Weights of a small transformer language model: learned positions, tied embeddings.
MLP neurons of a small language model. Each row is named by its layer, matrix (down: output weights) and neuron, and shows model dimensions 0-127. Each number is 128 + 32 x the weight over its row's rms, rounded and kept within 0 to 255. Numbers have three digits each.
A block is one neuron, or neurons of one layer that tend to fire together. After each block is what it responds to, as a language model described it from the Wikipedia text at the highest values.

L5.down148:172065089111100152118132095119128071180114136114150062155055112173119170139141182123143125142109209135147144172120146163133105094084138110096145126196095181140086125180138126119114121075162089179119119148115109108089125176152127125101113143157150174096105170132069201129169151130134130170125172182109131164168159138064140094137148096141087106140131176172097178157062116206086100148122
L5.down194:108093112135116094091066111172050139130151122086145138188190167147092192096141119149121137147159100157099116154115093106142123121153089127173170141192134109106126141178097174091147114147124123196119120122138065179096137103101172141131142151135141147108115113124119106119143129077076159132124148138150111087081108092105149127167133148108077175180120119174164141125123172129159109089053
L5.down240:162138120162169105130155102132145143172149107111142147133118092155062132158066132143097143053195120101113097099147131142112112162121136148090181105154165154088166146119101119124177139126126118189137122137104155160113101118118139101145130116112126113139165088074151205213159108122162096095172162133145105073094070096080152105138206147104133076067100126122157103135136151116131127115146
L5.down323:154120100099116139120074111161135092074145116144071130074121127149142138123154131154171134126147050146152144136118115129107102110171114086110137143139126145150117114138125161160148098144184125110095124162176112156036091177070092178089126110147130118074148090090115147174137046128128038174111148097144161132143114151122118137173123120084151129206104180105132170150128132077135121176132
L5.down384:073195106140116108151158145122168082140123097097038124090157104117116136056102165130138098049112121163107165119100094084137133144111088125141130156135162092100145134105114126180138121150115120162200063136121099060143161132130086175092133144141089125087169150151132095141170130160150097095092133184137131107120139125098097170137178102087126129099103125141168148142121135136125146145114
L5.down387:135178149097140167117165168143128112129099145184205137104171097079121121202117122220129109091117131104192108080138063142129145067078122102141137135105103136116150169111103138130142107072084110138204138123110150165147116113089142101169144114149163110131121116066108143139084110137085149171162154076144130174117127165102102157142085091094100062139131153050117169089135149156139166072148
L5.down742:150134139089155122059129089120144012123183106099110151111117138147102101129064090135136062123114096105110083170125121130129100143125210041113108065152108184100094130153114109189142128106114164111099140069134131119145128144144115101048120198143139141161122163140045165198111104131153144117117140120172157121208182116121128119141113157104179090123111168114081123109127176130114126182161
L5.down990:114139124132153107123093090157127136159122135100132071100067122149153134147089156192129136122109120116092116120204106143169126185143098101105170105145128133099213099184139173160128120115161165165169132117131067150140122149108104140114109187117157145134089092161109123132116094168142132084102152150132153204102093144141180111148121181143117082141105147148111079123051105129090125155169
Responds to: Opening parentheses, hyphens, pipes and commas right after a number, mostly in tables and stat lists, as in 21.2 (70.2), 81 m (266 ft), 1860-1942.

L5.down181:148147145110170084138090127051145165132116140108094128164132174094102152133140075126116122121096114127115189128125128109093147124109113148175140095112127129149108145122056117113110118131110097151133095082101135185148158094071137189146169152199120157106131079106116116136121178153130093122178130080119140136126117128123114114153144146174120130185045147111111161111088122128180126102140
L5.down187:096110103196114100156110146125155142196133147154105125165159146144145118053103139135154130103136102115063150181083137132115154144066148122101114175125096091101140163092113172154113139078120149097120125154104135122103134121155173112120087077090104107104150123106148157164164149143122139136119095155119164143158065128164120146111150179165097117112137162105148114163113114170105077125164
L5.down222:131079102129127111142100081159074126173170084169131137215137168127153108146134084159135128104145090158090139147131129121119187142105073139104110107153171124177134107169202140118107129184127148110145131132087152173054106124122150094197201094147158104129089117140122081180139128142176128118134131181109099087165112113108178069097079151144138115158148175166175094155136102128103115142146
L5.down505:111150104117126162154156094176113141183184204093124116140148143077099162111131135102148128166132117122125151087112113121165208143109160160141079107087147098047113163124105092048143146101133102151129152085087115147092131133119152134114108150189189192089148106129192136129131173161146161122054066112183133096195116151097101153153124111139099175118153193100096094129170099120163122121159
L5.down734:103157119112086153142180164108125082162070097127123135132144146180153121147122186102133143094132122154078087127085162139182139143132102151116132106108189157111150134149160096104095106104166138104178130145117116056148143114091158204131136070179102098121086161156104132102139129154160132105117088153170114150094116094182141140101097093105130142145089152145118150055132079134148139141119
L5.down760:140124142142184181110133130088084142141071095217120167187149125102135117136107178147058142124118096093097125193120130112199101146154152057096137099130104109100121142143083127165144089101132183176143138172110129129181104123181119179123127160173075131120119132139121124154186131135092174101116089161110121105127169157128088082096093109128171120152142192096123110121159218165103131142154
L5.down846:094099124092127137121149131169197063168118160118125177126110067132197143181119138143207131136103114099203146136138064191165165135095184151150107143119116136114133186078141114111103083135075155167130133174183105073138128136150111134090126141141179118159132122130127152192162178150161162128166147128053137157051137148092115135106141158118114140103135152136159067107206150125105054166132
L5.down904:153087132045135104091159130087132067080122065101097174129164148122143102117114127105086134075154177159156161116153116140141126133116135104157123112132152184136143132133103107088198088092109062164138102121083148167103080114150085145166163157150119066121147119110191099176115101139077155102126141140120162130117129135146121182146081150070170143068128119137123126132065157112144123153089
Responds to: Single-letter fragments inside a word, often in names or foreign words, such as the h in Jo-h-nson, the m in Gy-m-nastics, the i in P-i-erre.

L3.down133:071109133174149125202141142152115157142067116143142167135163142182108131094157098089146123144091154138142143146094128120127056167134186056121157137185155161151153148124118121187142137117125169087179087149159202187142162175122105150159135177097121134126159055105087121088128128095164150131113104134099186108055118137130140056140162135128155099166097134089078070110123161114151164137132
Responds to: Final pieces that complete a noun or modifier, such as -ing, -ist, -ology and -ty, plus nouns school, score and goal in school and football text.

L3.down196:152081147088092088109087154158157108169145147154135136100170101144164163103095086158090122094157092118123129108087093096117165118060063128161140102115141123130076100138177191153101162126122159145141168136075156135190110119128114111101147114087126116044135155142135095179046128118154117150117109124053172126148188105130132117133174111111135140178160138161155135126176124125165111168111
Responds to: Tokens that finish a number or word begun by the previous token: 0.0 completing 100.0 in vote totals, million after amounts, name fragments.

L14.down77:132118089122103110129120158142134176128159174115119125152125149077068162115130137049124153154119124101101131145134131138131136124148156097150175108151123139130183109141182062072158107141097095138116119121112090158154113213195172048141112073114114127070093156119171119113121134106103119159145065115114111112101076078090162113116163129138111106170141167110201207146138171072179095110126
L14.down100:168112124137165108092162158127093122159166166134090100129147084119057101102107148091138121183152105073122118123079069172076149101188136093131151109073107127132115119085185073093095129109146151160089204171173084113158137142039200147062074155093169163151153138111178139133127122057104113080132101197123117110158125076173165139159089172125116150101177119095082120128081144173104151090114
L14.down236:119166150127135104101152113152142084164136121125117065062111132121045094095169128123174071186117126100127113198113164134155140120142051090124095101168164136139148169134125060119079136174081131153142176115130161133153069133135139064156127110159140169099150114152083059065103130091102071121118135028143153169140160141083070133205147137161111153147120165118143109129138112116143112153121
L14.down345:190093136147128113132123177126087132159052126133146118085125127139126117090160124094113089140101149084174117214148191128163111173105150117134143111138202120077086151165098101079093147158137124104138100153094135158105123112119150094135170120123105105126148097117157110140105143130110082106090119069071099119186101158121130112162139096082125183130106090102159074131118103167111123146124
L14.down371:159094062133169102117081116119129123125108125177124093177165166114148108072179120106154134096073135152143138115127153161141144132084160123104154153147105144112102199187137085112152154146093104124089128154152099130164108100135081101083103128147116103143129128102085165120111161162183134150087134159121137091147152057095075096053162061111203126094213151149120120143077145104129126158117
L14.down617:104154130140081176147141048137071173152079123141117036148138144124185099095082155066114195156109114137153111140100165144096133150142124151087190101121123161114108125200178095113099143169073088170163087110083119149178086116130134088128157138132140155109135115144098121146076142155113135146212110150117137122109170116179119084188128154112102135075138101117136201110102141146081137152098
L14.down739:133098119175112079119132085046139103105140103104124180099150139148117132150094141114140088101151128107175126121155159103154122146109165122148184093186123144105180088099172159069143134110107133134128062116095080141111102159149128151112101099126062124106094200047154142162146110125092090097110104134119138153106110145095137111176130138179141120158120072148090137100157147104096192104165
L14.down793:153148107114106128173114074074185140105143143101097127174120134091096168166150141134098105120090101120152135141104109163060087089113145109101084133121102100118149167125164130168099070114153063189097092169125119150196107141134160106076110143140084136172137148139099151084148085132131160112104104143121179174101150080175139174144127116166158156121130161122139127152162065097105151138082
Responds to: Lowercase connectors (of, for, and, in, the) in the middle of multi-word proper names or titles, such as Institute for, Ministry of, Against the.

L5.down63:150148094178072104153137062095171072131131123115106139126159145166125181054109180143136118071070103129103160127144142065158131140124102161078106134113160128136090115174078088114099149150146177112146125106115110127117120133165170135194136080083168162125091136074080124106159144139133089133097167184164121069159161169119123102154122071198110136125178183111143088137081123116140114116141
L5.down253:145124117135072112121113113131144224165106167114082110141148152099125064185148093094128147138125162150088110125079086139121119077126122119167136187131155126140144182116087198152158078151081146097142124161103118145118134133190115059156146092122156116128087118081140112110128114133138138146095147138080179196115130121124069097195153128119149133088139108150119107114059179097151200138113
L5.down471:181050129158141095115137160090102110153085112139081124128192089132176182080150111157130094117165150123120136095139075151164148114199104139126082125122056132138136093126095114118189115178146123165124187086101155138128060124134101158166184219073193168112168136130162136182168144165089091158095156136155078143106156146068157110126101128149097183079157161144166111169108125118170136198150
L5.down709:109064088111113080095169121198125162167128152183124116122181111097104110147094115214130080105112091161125120155118186153075178161065128166095067159161096163149137114139090127121122145140162107182123105092103116104145107120100108123132127140161122175149089077111108165149140157139096155168185085137120152102155107116156168133150126137103133105123160104101182086170098076114117146156174
L5.down736:146107169101178174073122133132101075118128110058096211143092154118137063155143150134116156092132118081143091166177152125138218110102171128131094179089116070157061093158125122089087131132081134136136149136139128133122143174133131114124128137136129145126144080169085110165161186129199177141106145182089176154166139014160112180116143138124124143114048113107124178131156117078182136133189
L5.down784:146158101123107133103178089166077118149212140129122089151100131094125170119087173086104130161082126121135086190069123175183120104129142113092139162064123096095162102118154090130161108155150101134149149134101120080122093198115154107153129097084127088067137156139135104124119171102117110037137144232160118142162137110134166123099134141060172162118085099143090095124091160127119117084176
L5.down812:076143110140113081139142204177141134107094055160126110135093150123199074105077187132117174154126091140097109135055130103135097178098152156116140172168126127152079067146115119143175182090152052202076100152169169152113123112110100152125170155171113149099103169105098127188107148137123162140084171125151103158118111118109122139095105172132119087178186139105111133110179061164077094138101
L5.down937:129170142144135071115107137134083112133066088151128157074153121173171146096157158124142139160125122167124157063163087138130130142150128132111134131159131100076129079165135096171101053230154091107209133092127092164131113147134090122088125140072131124135126139125132139164105150105123051142129118167153114159097183169141170145069133113127088145163210203157203105106088098169115097150144
Responds to: Prepositions or colons that complete a fixed label and lead into a name, as in "Preceded by", "Order of", "Label:", in infoboxes and succession boxes; also mid-word pieces in table headers.

L14.down113:099101092110134070146108143142121110129098161132161106174197148032167119077190162169168174121143192178122128109139143119119130172145115168071154109148182143107142119118114058142137115067135127167204104206110206127086160104134087092137153160085079117039168182125133127139102136183142135127135109083126127172100120152127147146124164133133125139148089157138103164165142137163126056126127
L14.down189:132101124157166138093160126168211149078143191125113141089122147165090158074149073114158128102128165133150136161130096097160114089124172133097113147154140152095139136123136135099170073139156058129078164161143129081159152103101135050160127166110139129139095106196128149114138158125114103134138095121112100115110113133160102183070077099112113063148180143169105166121117139131117170133184
L14.down192:161126181116175140151125142146134148115169101120161081103093141092103132127137117143180139141164160152057146079090075118135131150170111149095086123181161108107064125138158155196154131114105128113102151147104167125103137144106149129148099156109108124135085136117149109111121125081099119057153100125092121150122150131161162178130126165130086130072094123129131197176126196101118103139175
L14.down268:146156076134114155087149141083101076113098085109124120153116079120161122149166096140145057134161045115144075136132147128115107062120102102087174107144090102153090105129141120208136143114137165151121172148162104135116157099096114040129136148140101114169161182131062172166085171161120103167129116178121142151122154127104132100079132204136161113103114110158139141092117131147124095204072
L14.down318:106127137152104151144167154091100086102210133148095073156109107100148117074129121140103092145108048134160119063115129084113111163098181169064123140145095123110111126096122216130079073107143140170131098182149155089091190103102106152143138105116166100115119079203091136150133129169180094094137126172144095114107072149100125092125124148207137188120088109075168149109093113092164143180179
L14.down549:200127162161103126122096123108178168116081124106159110174157097199180122113147132096115046173117084112148118123074077132149127109179111146096086107043121139173137092128125155135088107146157168104168064143159146087142182133117095145068143133142080130091084130123153122108143122162169075109187183152188126106138144102077132088139120111085150188159083164128123095106082127110117164104127
L14.down670:118149131060124169159096107116166157135162144232157074157196114135137143165186105158164121094144099164172101117116097144144168121167107152127117148085118133101102163128165188096098076126173106101085136146114133134086159133149091107144158145139156138122139097146147195131101158126119122116161131140125114145111074150111159087133189069136093095106154104209193053121104098096158115113215
L14.down859:103107106163082135150135138093156152090142145141110114141121080171169082162192088091100158112099149114172144166085092184102111089152087077182117157127134151092114120122151084141122102108141089096079169162087185132125155125116143191102149118060197162141147127094066103155090150181159166177066146152164116134101122134110116094127103110143192166095153130148147049181061138166099163102112
Responds to: Two-letter word-start pieces like Ca, Pa, Po, Sa that split a longer word, mostly in names (Ca|therine, Pa|vel, Po|land).

L3.down334:147138128112099206148182149081145117130137149132155093155132109181122135122076125172104156081118182135146188128115093128075152124137131117070084105089148114125111116187137146145096145092096118147152148128074177184157103188096161143166121120129166071188199110134117128112120139165077149186105153080160077150195153145127136160145086113148173092103094094103149075159163141123135126094060
Responds to: Single letters, mostly h or f, split off inside a longer word or name, as in bo-h-emian, Ha-h-n, hal-f, neig-h-borhood, G-F.

L5.down278:138199163123137095149070141128166159071110081141130117053103117080093126183083145154080154082147139144120163162166126136085188158170175185111118148113120109097115119169160181193125156100146097150134146127121141124139135097171139122128120126124114065061109154127120175146177121135138122139209117174067101136083125101139066083130161117091090138132110155176103149072051177135147106141077
L5.down294:148172135049133176088127118174121110162084098165115076093143130166110084096137185144131135150108103149117106140125159155141152179138119188110079097157130136155145134121095144130141090069092160132096168164030132094134124110154102159167067167083080150166139086125133176111141143147090156137192108135171079086130099154116138111209170083125127076063092129121115136152083127172100148088157
L5.down353:113160137125083087132053078140140187072070108136118076111139163113140150140137188149161110124154207068105187109115144082128108153119099116144094104145124189116148061159156191077136140149139111120164119147124134116115148160098062190150138130119097099115081127225143158140134162106067135137125152094042083122154075103128054113097108154133120152141094152144105057114095112118162121146096
L5.down460:155064187095168153136151133138070117146124123104135134095104094097130080107089139154090133157086076150092180139139101126126157156107121099123142087153113165128164101072144124124152161089160128143153103092118119105052158188146194137119080130155146171089090098089194131101131139146106153093160121188107114117177148078109154147113173172138125113084119154123102143137145163121139147063086
L5.down652:155167150124088110126127081126159134118135124157104117135128135099064142162114047107150081086115189076117126124104112132126095130062109180192078112092131126124165178090091122103162160183164068167119157128129134090097172136149152138203165154149198125179162075129174159147112186127123103166132116174129179116115147156113106089118138143153125121176144118124098117108107156078138159103101
L5.down773:136131121138139103160168121162136162037082145121097144126088133158145113160143151101176130152113123110111110135116172136062103138141152147185177155150127089088101163142133152103094173127112148101071173112157115150153137111131178204148163151129083158088097146086120092142130117084162129184109123145126108147135135138169116143134178078133038132170113134098115128103142163118115125107150
L5.down796:154180139142148076089117117165068110092117112105124142104160121114165134133146093156167142135124114077153106095167145162169162145102182199166116118154137117121122117172118055056087155106111097112148151100112100122163098145081075161121168119149072125136132137168144163081161092103130125110085120117077153132143116130063133132089129108103079157171064060162167109081094182109098153174149
L5.down860:144134099087143149128123130109163106129114168155113206108208143146155117061142050150167121101097140084120110071125151138157112110107080098101086175138150124145131180134131120110107154131112119171095121122091120051114165085185133073168201110144159149111101128143136144149142156018125079119082150115119187156151179183103047113138131058159101166116129140087169139175156090080108107177097
Responds to: Mainly "million" after a figure in money or audience counts (17.8 million viewers, $14 million); weaker on trailing digits (£400, 10,000), "not", "due".

L5.down59:144164129143167079122159081196106136135120135083115109151075154124099099119137101130159109155105132086117127052092129092108147166144121077104154122114145093108109039094127132108109196079171125154112115122104151148067082092085169154151118142133119176142161118107120136106091106135140171124129132070132146070130099175120089156082100104108116123107089141126147118130115155140150092112036
L5.down72:103133103131135118124107111170111108110135149151132104106165036144139165121101073091130124107159120165044201160178064132145143132072189104108163130160122128084047191183159205149098188157113095143119149110108144096169129172145035082141150050163101126116105111122163151088106164153168116100118116175085098159126184111117110129124145138137103123158067107130070114145155095130137161166149
L5.down264:172152122108143162078109126146138091148115106085128131120115099121103124198139138143050120076193122118129148085090153073128131139148117120152137091108111153150097157090112102165141088114148174177132091181160096126095114159149108104071148130217151131105131166124069082123107141144160105115146173144089164097103150113100092121094133070082085174067164064069180153181073109161147141154132
L5.down386:166157119180162055146168136133200102117183102116170173129110115104190142127091124135114082145126088122077116126153165161117115084148143144168089133123162090108184129118135149039137140166139117137175081181148145110118086180091126067173127152116119130107120099152155072095205129149079072208124132167095140124128162165116069125135132077023135138099140158096092130148116090105156100139128
L5.down388:162102114133107131136128133126113093062127107110146145126116116079177119176114057115105115081177170125073101136114122094144094134142107092126064079113168085165103159145073143093182139088097171180103183142184130155145144170088147144160101149133110145167086160159107170163179147102099080151102059116146106089134159177162113124154085116108101151129097128141156081160147073088138137127087
L5.down570:126092158136122135154105103141123119120069153111160084154131104144127142104159190153076161101113093083091100108131164110101047141130173155135120158156088177162085104141167124130149154149183123101139111164112164117117061091097086162115166129104098138093130141082159087134182165155124107115069141158096146130167142094142129085154162100188060125147196114160107142140106158139109130123126
L5.down571:168131132168146156110188127134115201171162136158066090151131151139185172111079158128204139115131093149077146088051108086108092177164084158125086204124115149149127154083135123121139146176119131144186098098166076072089120102098150129127079151138126163039123190159095129110122138130085047115143131226137102055087100078097170071128118067136094166119114144150139136106094077122161141171153
L5.down797:122094128100158132143116162071124146124151105117069071101129143126132130172078083190141169132095159155050126132100156142107120162173107115087156116077107125122138085133091144103128141082112171106150161155125213155114089148111150076144142135112115095075087147188131127076117125121138124092177108181173198103077099212149121126069135126094165126098135096163157108174117139155098112151155
Responds to: Generic head nouns closing proper names of institutions, like School, University, College, Company, Party, Corps (Shrewsbury School), plus early fragments such as Ca-, -ci-.

L3.down297:179128132135084124079134118146188118147156166113138098063102116144176115138102108173120114160101116163102152133121118125151106144156136149066069091160168154150109138117154151157139120107153199216169135082170082142118121116144115191126139125110092145184167150159107098106173095147160095134131131165083190146145070139123155205173146156122114118162128147126091159057145131130086122115132
Responds to: Opening parenthesis, often merged with year digits like " (19", placed after a name, title or number to start dates, years or glosses.

L3.down736:190174186110162094175109152092158144135076132159180049110058136143123147203074099167106131153108107169131142148078164126128144118122134096140124153158132164108146097158150124188105146179171124126195118103132109098107110158121065125096129108129190147108074151139126046128080115180160137181118155150106146170149153146136136150096117104109138127144151190131138108134127107158131196098135
Responds to: Colons in discography and film infobox lists (Label:, 4:29, title:), and the second piece of words split after capitalized La/Lo, such as La-n-guage, La-st, Lo-ve.